config.toml
n_head = 3
vocab_size = 2048
norm_eps = 1e-06
parallel_block = false
init_std_up = 0.0228
grad_clip = 2.0
batch_tokens = [32768, 65536, 98304]
MLP neurons of a small language model. Each row is named by its layer, matrix (gate and up: input weights; down: output weights) and neuron, and shows model dimensions 16-143. Each number is 200 + 20 x the weight over its row's rms, rounded and kept within 0 to 999. A neuron's up and down rows have the sign that makes its largest values positive.
Before each neuron's rows, "fires in" lists the words (lower case) most often at its 100 highest values on Wikipedia text that the model never trained on; "fires on" lists the tokens most often at its 100 highest values on Wikipedia text that the model never trained on.

fires in: "world", "0", "san", "asian", "ivan", "santa"
fires on: " World", " San", "0", "ian", "van", "an"
L5.gate920,235,215,232,192,178,198,207,189,214,238,215,176,205,190,206,238,233,194,207,166,220,156,216,226,188,193,222,196,189,215,227,203,191,233,220,210,225,196,204,198,203,203,222,207,170,215,218,206,186,211,166,194,222,240,206,184,202,240,199,197,203,199,181,199,192,230,214,220,215,210,207,226,181,193,231,171,220,175,260,232,189,184,229,190,212,191,182,193,178,176,221,220,214,215,173,184,214,220,219,177,224,225,227,189,223,217,223,226,195,169,166,204,214,197,204,221,188,221,219,161,225,216,211,212,178,223,184,186
L5.up920,233,188,231,194,231,182,211,176,213,182,243,200,215,197,164,252,214,179,209,192,234,164,172,194,203,206,192,185,225,235,185,187,188,211,191,145,235,218,221,204,188,172,214,185,195,193,217,208,180,223,195,188,203,202,193,206,196,186,220,193,188,157,203,214,190,240,209,202,205,194,207,211,187,204,139,203,211,165,232,214,203,232,207,193,176,209,193,196,180,226,186,199,184,194,202,175,218,204,201,202,162,195,217,179,209,166,192,191,211,165,204,216,213,206,185,182,141,195,225,209,203,204,193,192,179,227,171,179
L5.down920,214,193,182,205,217,198,202,208,238,196,215,210,217,212,211,203,217,159,218,173,190,203,174,225,196,178,181,195,164,220,204,219,188,200,207,182,217,222,220,207,209,196,238,197,219,205,211,187,223,196,195,200,205,203,208,206,227,206,215,156,183,180,238,199,206,248,201,214,210,202,181,217,182,201,215,179,194,208,210,202,190,197,195,193,202,197,187,258,190,208,219,215,161,182,203,178,196,205,194,161,195,233,186,232,190,178,224,199,202,261,200,211,235,198,198,206,204,227,167,167,211,198,216,210,234,200,196,198

fires in: "for", "you", "early"
fires on: " for", " you", "ar", "e", "arch"
L7.gate170,222,196,251,222,189,198,178,185,143,161,243,187,214,175,203,194,215,207,223,181,208,190,221,186,198,180,213,226,211,229,179,210,197,215,229,187,215,165,224,205,221,196,196,190,222,189,217,234,239,204,203,208,167,222,221,194,198,217,200,213,203,194,226,225,211,180,219,214,175,213,210,198,196,200,205,238,192,232,211,157,185,218,201,188,194,213,239,193,227,251,204,201,223,252,264,219,207,181,172,219,187,223,197,179,200,192,201,194,221,188,185,214,217,204,225,228,219,228,182,194,195,200,193,203,243,185,187,196
L7.up170,203,237,220,221,220,196,190,211,215,216,181,176,178,261,183,245,205,208,203,188,222,208,188,182,181,238,206,176,189,176,205,203,214,215,179,235,190,240,185,208,217,204,185,176,179,237,226,200,216,184,203,212,218,196,245,170,205,205,194,236,197,216,191,180,229,171,208,183,193,203,204,224,211,251,209,258,204,180,190,217,196,182,197,198,159,209,214,176,187,219,203,226,195,168,195,168,193,184,207,175,207,210,176,196,188,202,203,203,204,175,190,193,200,173,189,175,202,160,219,189,169,183,180,182,209,215,143,215
L7.down170,189,188,204,224,126,160,202,231,192,182,229,191,212,174,205,170,182,233,201,187,199,213,202,194,188,197,234,194,179,175,202,217,225,180,218,181,223,201,188,193,211,224,205,189,239,222,206,212,206,187,212,218,204,194,219,218,213,207,204,221,218,213,182,205,171,248,212,177,212,154,187,207,186,192,214,178,175,207,204,180,214,197,176,181,190,208,221,201,166,200,205,218,200,194,191,231,216,197,184,209,202,193,212,195,176,254,193,213,208,204,186,213,203,197,206,226,200,188,248,243,170,184,173,218,168,193,224,210

fires in: "for", "forward", "forced"
fires on: " for", " For"
L6.gate967,157,175,200,195,227,180,223,252,182,211,204,219,200,211,178,179,182,198,196,182,187,198,174,176,187,184,190,196,221,187,245,193,216,207,164,241,180,200,183,185,225,216,199,198,245,192,215,215,249,193,223,215,194,219,179,224,213,224,175,198,211,222,174,219,205,220,190,208,194,191,208,194,192,193,229,201,187,199,191,219,182,181,229,203,197,218,199,188,196,206,207,217,228,188,203,193,210,215,177,209,226,211,197,186,180,226,179,213,203,193,222,197,213,214,224,201,212,226,214,229,230,217,176,204,223,198,206,204
L6.up967,183,198,186,198,186,215,214,221,191,226,201,166,180,192,189,228,176,181,245,220,189,212,205,177,162,187,180,192,208,178,253,189,213,184,192,222,184,211,176,203,186,198,192,236,183,201,243,233,237,209,205,206,203,235,176,199,223,198,188,155,195,206,203,208,200,157,203,214,195,201,217,238,184,230,194,184,189,209,167,207,215,203,189,210,211,236,211,209,200,203,208,188,224,203,199,227,182,224,203,174,217,208,210,174,139,207,181,211,189,226,190,184,225,228,184,217,161,208,202,238,225,171,214,197,204,217,236,193
L6.down967,189,170,207,222,162,203,204,225,178,216,184,208,192,191,154,191,195,220,180,184,163,190,211,185,192,203,196,195,200,170,187,206,198,203,181,224,184,207,176,207,209,160,185,175,204,171,213,216,182,256,205,192,213,176,193,218,215,205,174,210,179,207,202,189,217,189,228,193,215,168,188,197,207,208,200,189,190,193,167,225,220,192,196,226,199,182,178,213,204,192,202,196,200,206,182,199,187,263,204,201,202,209,208,204,195,222,184,225,232,184,179,205,149,194,208,224,207,214,184,235,186,239,209,224,205,199,224,193

fires in: "at", "of", "short", "following", "adjacent", "recent"
fires on: " short", "cent", " of", " at", "t", "low"
L6.gate953,231,206,212,217,226,205,161,207,186,208,220,185,202,200,190,157,169,202,201,174,213,192,233,185,185,230,172,196,202,212,191,194,163,230,185,220,179,201,188,172,211,185,217,201,190,219,181,220,197,201,226,184,172,194,184,203,195,194,198,185,213,227,218,248,193,184,186,214,197,180,197,195,156,184,220,206,193,175,202,218,229,246,212,181,183,208,241,227,206,231,215,205,187,192,203,208,151,175,192,209,214,196,235,198,236,234,181,215,233,191,194,175,202,189,183,179,203,232,207,222,194,178,180,207,230,209,160,207
L6.up953,207,209,173,204,167,194,187,213,210,206,207,169,190,237,241,214,202,174,224,188,219,196,210,202,200,193,208,231,236,195,190,224,195,221,191,205,193,218,220,178,219,174,217,237,201,204,185,215,182,210,202,212,222,186,196,189,183,198,217,206,205,237,218,219,191,202,210,229,181,205,169,178,229,173,215,194,192,197,207,158,215,202,179,211,190,207,214,198,228,210,194,205,232,226,190,208,168,252,205,193,250,194,224,230,179,183,198,183,225,179,209,173,184,202,211,199,176,196,182,203,215,184,227,211,184,212,201,208
L6.down953,197,190,165,185,205,193,215,217,235,214,208,219,194,231,161,205,220,177,183,192,185,175,227,215,190,195,212,180,217,192,199,167,224,191,228,183,230,212,176,206,206,209,219,231,199,208,230,215,167,219,206,186,198,205,155,182,198,230,203,193,215,196,211,197,184,223,183,175,210,187,247,154,205,213,223,192,176,214,191,169,194,199,208,235,251,191,205,244,195,202,189,187,174,203,224,206,198,219,173,191,207,218,222,229,187,186,195,235,156,255,221,153,200,216,237,250,220,212,191,187,207,225,159,222,195,174,176,228

fires in: "used", "served", "role", "serve", "reserve", "medal"
fires on: " used", "serve", " served", " role", " medal", "ification"
L2.gate631,203,212,210,196,194,210,219,253,199,226,191,172,215,184,192,172,190,195,196,225,213,232,182,197,239,213,204,211,205,185,213,186,209,173,192,231,175,220,224,206,191,239,217,200,149,186,215,185,220,255,180,215,181,245,214,245,212,193,172,191,196,236,178,147,180,202,222,177,205,187,200,244,215,160,211,170,186,194,230,210,184,212,215,209,176,190,209,172,229,218,177,199,215,167,160,249,184,184,205,199,207,251,212,170,184,173,204,203,206,207,149,215,229,191,214,224,213,171,196,209,200,173,194,174,178,178,211,198
L2.up631,162,227,196,208,200,193,180,204,194,217,143,191,199,193,190,223,193,176,176,186,197,237,194,262,223,227,212,233,210,190,218,173,189,186,212,183,211,179,206,217,185,200,209,202,147,177,183,245,191,225,197,199,212,228,237,202,172,191,197,170,177,172,196,205,189,170,206,183,205,223,220,216,213,198,210,184,212,168,196,199,193,212,231,164,175,179,191,171,234,206,201,201,245,207,162,218,236,186,198,189,232,220,216,189,191,199,222,224,220,235,196,191,195,159,200,204,192,166,203,207,204,176,200,191,204,194,226,156
L2.down631,195,212,214,195,212,137,218,222,211,248,200,166,256,203,184,181,192,208,179,219,216,210,204,191,197,219,185,201,193,189,205,208,229,218,190,189,189,215,218,243,201,198,194,213,190,208,209,199,192,248,185,230,187,211,211,224,217,209,193,207,205,194,207,187,186,210,166,194,208,171,204,213,220,173,200,209,173,197,184,207,172,214,259,194,188,207,235,156,187,209,186,197,184,162,156,213,169,170,201,201,218,164,205,185,182,178,207,200,192,174,210,155,225,190,222,185,231,210,175,201,181,160,198,186,207,162,168,214

fires in: "a", "one", "gave", "heavy"
fires on: "a", " one", "ga", "av", " Ne", " a"
L6.gate724,188,218,219,182,175,176,162,218,213,202,232,207,177,188,198,201,207,186,189,191,194,181,223,205,192,192,189,179,211,203,190,190,217,192,168,212,182,195,173,182,170,164,210,189,202,184,186,203,206,192,154,197,222,218,144,225,227,172,200,236,237,208,190,220,182,227,185,228,240,231,188,213,213,222,195,194,201,212,173,192,192,214,197,213,169,164,205,208,182,228,201,182,205,197,216,214,180,205,162,189,185,156,187,162,216,236,199,209,173,180,188,162,178,201,244,187,168,221,158,204,183,200,206,229,202,202,216,221
L6.up724,248,182,199,211,154,181,217,228,177,217,193,206,204,207,207,206,174,198,212,180,183,182,196,235,198,193,228,184,191,194,191,218,178,184,197,208,216,195,227,202,178,236,209,205,201,166,209,188,209,202,211,207,198,206,207,185,197,202,229,187,209,189,192,189,191,184,201,219,220,182,220,196,187,206,203,188,168,189,184,177,207,221,190,202,203,185,212,163,183,202,174,182,190,218,214,214,207,214,183,200,202,232,189,202,185,187,201,154,183,218,203,202,212,220,194,184,195,227,171,216,230,181,183,175,239,197,199,197
L6.down724,202,210,225,195,219,164,212,218,193,192,199,232,212,194,208,226,182,212,189,187,184,161,169,201,166,194,174,177,187,193,219,189,188,161,218,219,207,206,162,209,183,168,211,180,208,213,184,204,174,160,173,181,198,196,188,217,157,189,194,213,193,211,216,215,208,214,152,201,212,242,172,191,222,184,230,206,234,214,219,210,191,201,206,210,178,189,212,185,201,203,237,187,223,206,193,196,180,201,214,238,201,193,222,201,171,211,240,173,189,191,225,180,176,225,194,179,167,182,205,208,160,182,216,212,210,201,210,196

fires in: "san", "score", "world", "star", "killed"
fires on: " San", " score", " finish", " Star", " World", " kill"
L2.gate928,199,209,178,203,218,177,194,172,185,192,232,197,203,235,154,226,176,180,218,192,194,189,191,206,157,209,219,188,162,227,205,203,198,197,166,209,204,178,205,185,213,198,212,234,216,187,225,216,192,184,210,239,166,181,196,180,211,225,156,229,201,216,217,189,169,230,204,204,181,243,196,205,183,204,188,173,188,195,225,209,191,206,212,230,185,189,196,163,232,211,235,213,182,166,185,194,161,170,176,206,229,227,191,148,201,204,196,199,196,200,191,214,207,189,198,203,202,202,181,193,207,230,212,206,241,187,184,197
L2.up928,208,188,154,176,197,212,191,193,202,210,195,150,189,213,172,222,176,198,175,203,230,185,181,172,170,204,215,226,164,206,192,226,192,168,197,213,216,183,197,199,170,193,220,198,211,228,210,216,214,234,193,215,184,179,184,214,199,235,187,200,169,199,181,225,175,222,193,208,185,194,219,203,199,191,184,180,202,242,229,212,249,222,195,229,199,169,178,203,234,202,216,218,168,174,201,192,181,199,187,219,212,233,206,186,195,171,181,176,178,220,177,186,205,239,186,227,184,202,214,202,188,174,185,207,195,186,195,179
L2.down928,199,211,196,186,206,198,192,188,220,153,184,172,207,195,197,230,202,179,189,168,223,187,187,158,185,212,180,202,171,214,187,216,216,195,199,232,211,194,190,217,172,221,209,181,193,239,198,234,236,205,203,210,182,187,194,198,205,210,179,193,176,174,192,220,192,215,207,165,197,184,197,201,168,191,199,199,209,217,194,243,245,195,225,193,175,192,187,211,195,194,191,209,176,215,185,206,188,197,206,194,233,216,205,193,191,215,176,187,140,210,211,196,238,248,168,201,213,173,219,209,212,175,211,214,162,162,219,173

fires in: "a"
fires on: " a", "a"
L5.gate392,190,179,232,198,172,189,192,204,183,201,187,197,201,176,209,200,157,190,201,221,202,208,202,214,228,189,200,203,198,209,191,187,177,209,204,224,176,227,170,161,226,179,198,226,180,203,180,191,213,176,210,209,204,159,230,214,197,187,207,208,202,199,219,200,206,178,183,211,204,207,204,207,202,192,178,204,169,206,188,167,200,194,178,204,173,208,219,207,211,183,203,190,204,183,217,219,218,197,167,229,169,193,205,187,202,206,195,222,190,218,192,182,177,197,244,174,198,202,196,221,213,194,179,200,199,189,238,229
L5.up392,216,163,184,183,189,176,245,209,195,222,179,227,207,183,195,211,213,229,183,214,181,151,156,205,199,177,203,180,167,214,213,153,174,190,196,195,213,219,210,197,199,216,218,198,232,188,183,197,205,219,191,223,205,214,202,203,193,171,211,223,224,223,244,211,237,226,181,216,195,239,220,215,195,172,172,249,217,192,190,201,212,222,194,242,182,183,235,183,216,218,196,202,217,173,218,205,186,228,208,206,182,205,224,218,204,152,190,176,217,185,200,179,208,188,220,179,204,190,170,196,238,205,156,176,227,189,257,194
L5.down392,206,174,223,192,201,195,182,170,192,222,199,206,232,195,181,207,230,188,201,184,209,143,183,210,190,194,161,173,228,202,191,195,172,169,173,215,210,207,215,214,180,220,205,180,234,177,204,194,167,184,217,225,221,194,199,203,186,174,217,215,183,209,223,217,190,200,152,175,194,208,212,203,210,177,210,209,197,212,177,215,183,208,205,189,178,214,259,204,226,192,184,215,212,222,225,197,225,223,222,200,177,216,224,241,190,186,205,209,201,233,188,168,209,209,185,199,207,188,163,224,242,190,191,190,185,229,238,203

fires in: "for", "fort"
fires on: " for", " For"
L9.gate587,199,192,182,190,206,202,224,214,178,182,214,186,199,219,188,201,224,187,184,192,210,211,188,200,164,193,182,189,221,209,202,197,187,225,205,199,195,195,209,234,201,177,173,207,206,230,209,216,205,173,205,180,167,189,174,165,195,189,184,204,200,198,211,216,187,179,232,168,222,179,191,193,207,210,239,198,201,208,184,202,218,190,204,181,181,186,203,188,205,205,244,184,182,234,214,185,169,215,170,167,212,191,199,215,162,219,213,210,211,195,245,200,186,222,192,198,192,204,194,230,211,223,205,247,244,200,159,180
L9.up587,231,206,199,172,202,204,226,224,191,212,183,188,194,231,172,207,195,188,210,202,166,193,227,182,194,195,212,204,167,190,202,206,198,187,192,202,176,210,177,232,198,221,195,213,197,186,202,214,187,257,165,215,225,240,244,167,201,211,192,198,201,207,193,184,202,167,194,165,180,221,224,182,198,203,187,212,171,175,191,209,215,205,243,203,205,199,174,229,211,258,210,237,214,181,175,188,224,197,183,198,146,202,210,194,236,193,219,248,202,197,202,198,207,218,159,178,192,174,191,205,169,188,235,180,218,214,207,187
L9.down587,195,225,231,186,195,172,161,191,201,204,181,208,204,193,182,180,195,213,193,213,196,219,236,238,232,208,163,153,163,198,219,197,183,194,198,168,212,187,202,168,195,163,214,184,192,192,248,200,185,179,184,211,169,205,181,224,245,213,184,224,182,193,215,218,192,196,186,191,213,224,199,200,198,200,203,185,214,195,186,209,191,189,177,230,216,178,174,190,194,198,167,236,180,201,216,214,172,228,217,213,232,197,184,209,205,196,169,188,251,196,196,207,223,165,195,211,217,176,233,176,209,153,205,194,199,212,187,204

fires in: "at", "atlantic"
fires on: " at", " At", "t"
L4.gate126,194,195,192,180,200,228,194,178,213,222,203,181,191,207,221,201,200,234,204,203,227,201,172,216,201,217,211,176,215,211,185,200,190,221,197,191,199,217,205,229,195,208,198,183,209,218,194,236,170,183,204,172,175,192,240,233,231,189,188,201,224,234,211,194,178,209,186,194,222,219,218,175,180,221,203,206,212,159,216,183,171,169,174,209,177,181,208,201,189,212,231,223,237,186,195,213,186,217,191,214,195,205,208,213,200,234,219,184,215,218,213,199,208,230,218,183,195,213,187,174,202,201,193,224,204,211,195,205
L4.up126,200,160,164,171,208,207,182,213,179,244,187,191,229,216,212,193,173,208,181,239,200,199,183,184,182,159,165,181,176,228,229,165,192,197,190,208,214,200,212,176,171,179,233,170,202,220,192,205,201,204,207,210,204,172,157,199,206,197,202,230,218,202,215,199,206,181,220,190,226,159,173,174,194,181,217,197,190,155,167,191,196,165,191,201,167,212,202,196,176,177,186,210,229,184,227,204,196,226,199,192,173,206,193,159,204,220,197,180,226,204,184,209,223,221,200,235,206,195,163,207,214,187,205,188,184,207,202,169
L4.down126,224,177,178,203,218,235,195,200,231,230,229,201,221,211,159,204,206,197,223,203,213,212,187,197,217,207,199,183,197,228,199,193,210,201,191,196,206,218,219,174,216,211,195,196,216,207,221,193,206,219,200,223,210,202,190,229,208,188,174,205,237,236,193,206,185,201,175,203,189,228,187,162,188,206,232,182,190,198,188,201,203,200,199,208,197,196,205,221,189,211,215,216,196,180,196,183,198,235,194,181,186,204,205,178,208,214,194,187,202,222,175,160,188,197,206,187,223,233,207,169,208,192,184,215,235,153,185,213

fires in: "and", "for", "or", "to", "newspaper", "et"
fires on: "per", " and", " or", " to", "et", "ook"
L7.gate969,228,210,195,211,186,190,184,208,156,170,212,203,200,198,189,220,195,173,210,181,191,199,196,217,193,184,205,172,173,195,202,213,191,207,213,211,209,197,173,190,179,198,202,206,211,201,207,200,227,233,222,202,184,235,240,242,210,207,195,186,208,219,211,212,224,194,187,168,202,207,240,222,219,217,173,204,193,185,218,193,220,192,214,218,226,203,181,205,209,235,196,228,211,204,173,198,175,196,200,210,187,182,197,199,179,208,202,191,172,173,187,189,199,216,179,220,207,201,179,253,195,214,203,186,222,159,171,195
L7.up969,214,214,205,215,227,201,203,230,211,202,194,173,184,227,236,190,213,235,192,216,201,196,208,215,203,185,180,182,182,214,158,168,192,215,192,197,237,205,213,157,238,202,194,210,194,199,210,214,193,190,229,210,196,197,239,186,205,200,185,169,231,226,187,241,195,173,217,185,186,180,226,195,198,203,184,222,223,184,177,203,182,219,231,211,229,222,177,227,136,193,186,204,219,197,197,182,189,205,206,198,171,195,220,207,225,216,184,222,186,173,223,175,169,213,179,196,200,210,179,223,243,197,197,214,260,179,186,198
L7.down969,171,193,212,199,180,210,191,212,181,215,204,215,196,220,211,224,227,204,226,188,185,210,212,215,170,215,236,232,182,198,178,227,172,210,188,201,182,236,175,215,190,194,220,216,190,219,196,216,204,185,219,194,197,224,192,216,186,204,221,203,169,173,179,175,182,177,182,156,208,195,182,208,231,200,186,213,194,218,219,162,202,233,194,210,190,217,202,209,190,170,182,218,195,197,214,244,209,175,237,218,186,218,206,165,173,218,192,186,197,197,189,206,185,187,214,178,183,198,185,229,188,208,200,180,165,208,204,218

fires in: "and"
fires on: " and"
L9.gate611,166,195,190,196,204,170,159,213,185,197,197,166,204,192,196,170,168,167,218,204,182,192,186,195,212,198,158,208,175,211,177,206,199,204,207,224,208,215,199,209,214,221,180,198,191,178,183,155,200,225,207,184,183,166,244,191,189,187,199,212,146,195,170,171,183,156,194,189,198,232,223,227,191,161,231,215,181,166,201,206,213,222,227,201,195,176,178,186,209,213,228,182,168,223,187,206,173,227,217,225,184,172,209,196,178,188,211,206,203,198,160,189,208,226,191,189,231,238,177,200,214,188,173,172,178,173,193,195
L9.up611,198,175,201,180,224,203,200,206,185,223,214,178,160,205,205,180,198,232,236,206,207,187,195,191,174,161,186,205,200,167,227,175,179,236,171,175,186,215,208,178,192,225,201,169,236,178,222,208,192,214,234,220,244,206,190,189,198,223,203,190,194,202,191,211,241,186,216,189,172,199,194,214,196,190,190,186,197,189,196,196,219,220,178,206,182,201,244,219,197,222,227,197,156,249,228,193,190,185,218,189,203,227,219,197,223,210,197,202,196,198,188,205,213,189,188,184,170,191,173,192,160,201,205,197,237,178,195,219
L9.down611,219,201,228,152,192,196,222,193,212,203,207,180,205,218,228,199,205,196,208,200,179,210,174,218,201,231,164,210,192,196,234,205,178,228,198,160,219,193,198,232,204,199,166,177,207,206,177,238,175,170,160,185,195,222,230,214,213,184,209,163,228,147,188,189,199,168,217,196,212,190,241,194,196,188,227,199,163,189,196,194,194,197,230,200,224,213,234,201,191,185,207,200,151,168,182,210,205,205,247,207,181,229,230,210,186,194,237,214,216,182,203,180,188,218,209,202,170,191,199,206,193,191,206,202,225,210,245,200

fires in: "served", "worked", "well", "played"
fires on: " work", " served", " well", "serve", " played"
L4.gate124,188,188,206,185,188,182,207,183,183,202,192,157,193,171,198,159,177,204,184,248,170,238,177,218,220,223,192,166,222,162,202,200,200,199,161,188,218,185,208,207,167,200,179,236,207,219,225,221,186,224,216,230,182,186,194,181,214,210,186,203,230,186,214,172,199,221,206,213,212,240,192,198,225,201,223,204,181,208,158,193,185,216,238,225,204,186,199,198,187,212,196,207,206,224,163,192,210,201,204,212,180,169,200,204,221,179,184,180,202,218,183,176,224,232,185,165,218,209,190,207,215,216,210,172,191,199,194,190
L4.up124,191,209,176,189,185,180,174,220,168,230,206,205,205,217,172,205,206,205,196,211,164,222,171,190,194,224,209,216,199,212,182,241,210,158,219,243,215,192,219,193,194,180,188,211,211,175,174,174,193,236,241,214,172,204,166,215,213,209,198,180,207,179,204,182,188,172,177,186,166,221,212,168,207,176,187,208,208,214,174,172,215,193,207,217,197,181,210,177,226,192,201,217,198,201,179,214,215,170,200,193,204,189,201,175,247,224,213,155,248,193,244,224,201,210,174,205,183,208,217,209,196,228,195,199,197,188,180,169
L4.down124,178,215,192,196,211,164,177,227,191,171,226,183,239,166,197,208,239,189,156,207,163,220,201,197,188,248,200,165,214,219,224,214,199,224,191,187,190,231,175,232,189,204,196,198,222,225,219,183,216,208,214,249,196,199,189,195,215,197,177,226,224,208,211,211,186,194,196,218,204,208,195,205,236,190,190,212,153,229,184,195,176,217,220,241,219,183,174,197,246,205,204,202,195,221,181,201,181,199,187,233,208,225,188,184,202,193,180,180,185,173,195,222,195,217,205,206,212,151,187,213,206,215,222,197,203,219,214,220

fires in: "not", "all", "just", "noted", "notes"
fires on: " not", " just", " all", " All", " pass"
L4.gate970,193,190,179,220,164,154,186,225,234,187,208,140,180,227,216,154,163,214,187,194,187,187,192,233,208,192,191,228,154,224,203,214,199,201,179,210,172,175,214,195,227,205,212,197,180,185,192,222,163,180,194,181,179,194,213,170,194,209,222,187,218,193,218,197,200,214,203,205,200,229,231,233,228,218,191,183,229,218,193,196,207,192,224,211,199,235,179,211,212,199,172,195,193,199,185,155,201,196,190,199,199,183,203,226,196,187,176,165,186,188,205,184,234,181,173,178,207,182,201,188,203,241,187,232,211,196,198,208
L4.up970,217,167,197,227,175,190,185,205,203,177,221,206,212,211,181,148,197,219,168,205,208,176,182,205,189,204,168,189,155,219,211,173,189,195,192,217,235,181,213,191,175,210,211,179,210,224,170,191,186,185,216,202,239,201,195,184,195,207,216,167,225,204,187,201,182,199,215,195,223,175,204,175,210,236,213,171,225,178,192,182,235,173,210,258,204,204,208,189,223,226,189,217,153,191,181,202,209,218,208,211,203,189,196,184,217,201,200,209,206,213,200,166,216,196,178,217,174,163,216,155,241,208,179,197,214,173,192,195
L4.down970,208,206,210,196,222,224,210,209,185,177,184,194,190,221,195,180,205,197,191,210,167,207,195,189,222,197,189,196,214,190,180,205,186,178,200,220,200,189,228,185,218,183,208,202,204,221,179,220,184,211,202,196,192,202,176,158,191,195,170,211,194,187,222,196,203,201,212,128,233,192,257,231,189,243,222,185,260,215,204,186,189,182,179,214,202,213,192,174,227,198,179,190,180,191,193,203,227,195,215,242,191,218,213,182,228,205,159,200,214,219,196,205,205,190,167,185,188,187,186,190,173,231,194,199,224,227,187,207

fires in: "not", "without", "notes", "official", "than", "noted"
fires on: " not", "out", " official", "ø", " than", "ta"
L4.gate699,214,193,195,196,218,223,204,206,220,185,195,173,169,194,196,192,203,161,191,233,166,197,200,207,192,196,215,227,195,205,197,222,171,165,202,220,222,195,201,163,199,195,182,173,224,211,212,197,192,216,225,201,202,220,200,173,232,192,201,204,238,213,248,162,198,149,156,180,201,187,203,229,219,196,186,224,229,198,212,203,201,187,211,210,226,224,194,177,213,202,237,176,195,197,225,199,165,210,191,224,263,169,196,199,195,203,239,169,206,216,215,206,219,213,204,201,182,171,204,213,208,208,216,230,251,230,183,183
L4.up699,203,215,189,182,190,188,188,223,203,191,184,238,220,200,174,167,210,170,182,213,162,185,210,178,223,197,173,207,199,207,232,196,219,233,214,220,197,209,217,186,212,211,178,214,220,182,229,192,240,199,233,210,193,177,209,188,199,227,223,171,225,216,166,204,158,226,188,213,182,166,206,225,223,196,187,177,197,196,167,208,209,191,230,179,181,236,198,185,184,192,195,220,198,202,190,204,201,194,206,252,184,156,200,213,202,205,204,214,215,204,190,200,213,223,189,238,203,196,260,187,239,204,192,188,184,184,208,201
L4.down699,196,185,221,189,167,211,190,184,219,185,218,220,232,221,210,202,183,203,233,184,191,168,208,202,218,179,178,208,207,212,190,183,211,242,197,240,219,227,215,199,198,160,218,207,169,164,194,180,194,216,236,202,184,227,224,156,199,196,192,225,177,210,211,197,179,226,212,204,199,195,231,180,182,211,191,192,214,204,198,173,203,221,193,229,204,205,221,216,197,200,188,217,201,170,179,233,202,236,205,219,162,196,202,232,228,219,172,186,228,198,202,198,173,170,191,192,246,188,223,191,205,207,181,209,184,192,198,204

fires in: "total", "may", "countries", "see", "county", "will"
fires on: " count", " Total", "ea", "See", " may", "row"
L4.gate514,233,184,245,212,179,236,206,198,196,186,207,183,220,201,192,176,176,158,204,201,160,212,214,200,168,182,210,177,225,195,188,215,195,227,194,193,176,196,225,193,221,206,189,228,202,212,202,235,172,190,214,209,202,180,201,211,211,184,178,206,220,163,214,191,215,200,192,178,188,196,189,203,197,167,227,199,216,190,199,220,192,208,210,205,153,214,210,217,182,229,203,160,208,198,212,208,197,167,192,195,185,145,208,240,205,225,196,149,195,230,205,187,218,218,193,211,165,186,187,209,151,200,220,163,193,186,191,199
L4.up514,199,184,210,182,172,238,208,234,154,182,250,208,233,216,191,185,157,177,167,167,186,202,197,204,223,190,172,209,187,219,183,192,193,233,187,206,199,208,194,190,185,230,218,202,200,199,197,187,209,236,202,194,194,236,197,194,179,210,207,183,222,183,213,198,203,190,199,218,179,184,201,185,221,169,184,184,191,210,209,184,189,188,206,220,182,200,189,159,199,201,213,194,206,189,249,202,234,146,217,200,171,166,199,194,183,189,225,196,196,223,209,216,205,215,196,202,208,198,193,172,196,196,194,180,199,208,233,195
L4.down514,238,231,218,211,217,250,183,237,167,196,206,178,210,183,186,186,204,218,204,179,168,178,184,166,213,212,190,184,181,221,216,183,170,222,187,207,204,219,186,216,208,218,224,219,152,203,183,205,205,191,184,174,163,223,173,171,207,206,185,228,229,223,188,221,187,198,185,202,234,197,202,209,191,169,200,197,214,178,200,193,194,197,218,190,203,205,173,173,190,178,203,169,179,189,195,174,221,170,190,206,179,193,203,255,219,228,212,188,199,217,185,218,202,206,211,175,223,212,221,195,202,196,194,177,193,192,241,215